Part of a small language model's weights: vocabulary 32000, 98.1M parameters.
MLP neurons of a small language model. Each row is named by its layer, matrix (down: output weights) and neuron, and shows model dimensions 336-463. Each number is 128 + 32 x the weight over its row's rms, rounded and kept within 0 to 255. Numbers have three digits each.
After each neuron's rows, "fires before" lists the tokens most often just after its 100 highest values on Wikipedia text that the model never trained on.

L16.down2278:134085092127102125116140082134192200134145121198154119138130100161126137118149151163138109139208164118115168176119107164104139142145108117042094147128085124144066129126107061174164122109129104103135108078120080139124122153155145088162145154094075157169141107122102153135141122115144141122147123128100133178106101108163165136104094171110164120100156082170128149160193102068120107124132
fires before: ",", " in"

L11.down73:064074103123162193115134092135063184104127176171170130117168157056180161175110117075165135137188138132180075172133119117202107103170119119116156113185193162087179136109133139122154072150159209174168154111063120123177117150096129174089158113101173171117125111080086107097171178159132090120143093100136123161110082146121129167160123099098136168107110176174197123161171128118183155089114
fires before: "-"

L16.down1485:133172143129100118117095146099142148118120219136118129087077101136175139081145161141109092133129164159095115072104099148134140097073147188126168087147127137096139136110131053152151137165146115121124129106116035118068141154048108108143100092121086152101082127106129080061071165148079124109121155159166127064148144190125158134101135061077114069173136132082137185056122163107135086137112
fires before: " as", " to", " from", " in", " for"

L11.down2143:167139109110170177024155175116185101118146155101131169142109110132132116099162095170149088110071147102107148103100159114084115142114143140134170177094127092129140128153135074140111078156150197138102122118122101180162119135106133131160073110126095122074122194167150083113174162154167147159138141111170124139143172123134099146127147121124105135146126130115098124172146120115120169117081
fires before: "|"

L16.down2178:134166036166150094165137119118132163106164132171154104131139132169112143120081110110128094106126109091058153132130126136113170148140168158104143095144145100132104177118127134085121168118094070144094115167133114154130210129129122201126174076130096166133078149120086140099097127081141067147123138127139117159086110125148183157094089158116133144099122176149215146171163114082151122172210
fires before: " of"

L11.down1068:066075126118198098144195155137129172066110119088099104126162114135077189108171127127119112081167114122118167139147125129114154198104174140124133108101129163135143098128083114119142133133154074167127128182101124174099117064198202148075173147163125119139107153147116097175146132129151073127144190117112128120110072152067136115136098152183100122135114108161116125132128140126115146134149
fires before: "\n", "-", "|"

L16.down328:148130108113130146129114137130141114096072091168104104132158132137118175074094091122080122129061143125075159173144142120125147151144103133149152108101173132060116112148070147131142130136144093115124077120049114115128164096113105199120128127099110120140106137079082187146091138124143183095078128138107101113105143120130151158185126132084088144104097082151147149120134094111091096111127
fires before: " 0", " 3", " 2", " 1", " 4", " 5"

L11.down1382:097138174076124154175098137116112100125139145117164116150094070164069113130115127113104112091220107160086140096149129134127089074088161141141163136129133110116147165162129120097141157104147068119098110137163116156164147153105064112174137122126097128129063096147064142123113121126069091124168126112113125130112182083114113126141141142108151170154159220092087115136113129096108142127198
fires before: " by", " to"

L11.down1431:133140032138142116153156122113137203081121142079098175131109161118130101106064130093173189178112106102174118157142097093126110175134178151133093113145133133110161139146148110079078144141109126143134092105130063092123111133194084105134162100170130149083142166129175100119116161115104119059079101110137177064181085099094179131122111122135149122104134166093154139135131152118145181127111
fires before: " of", " and"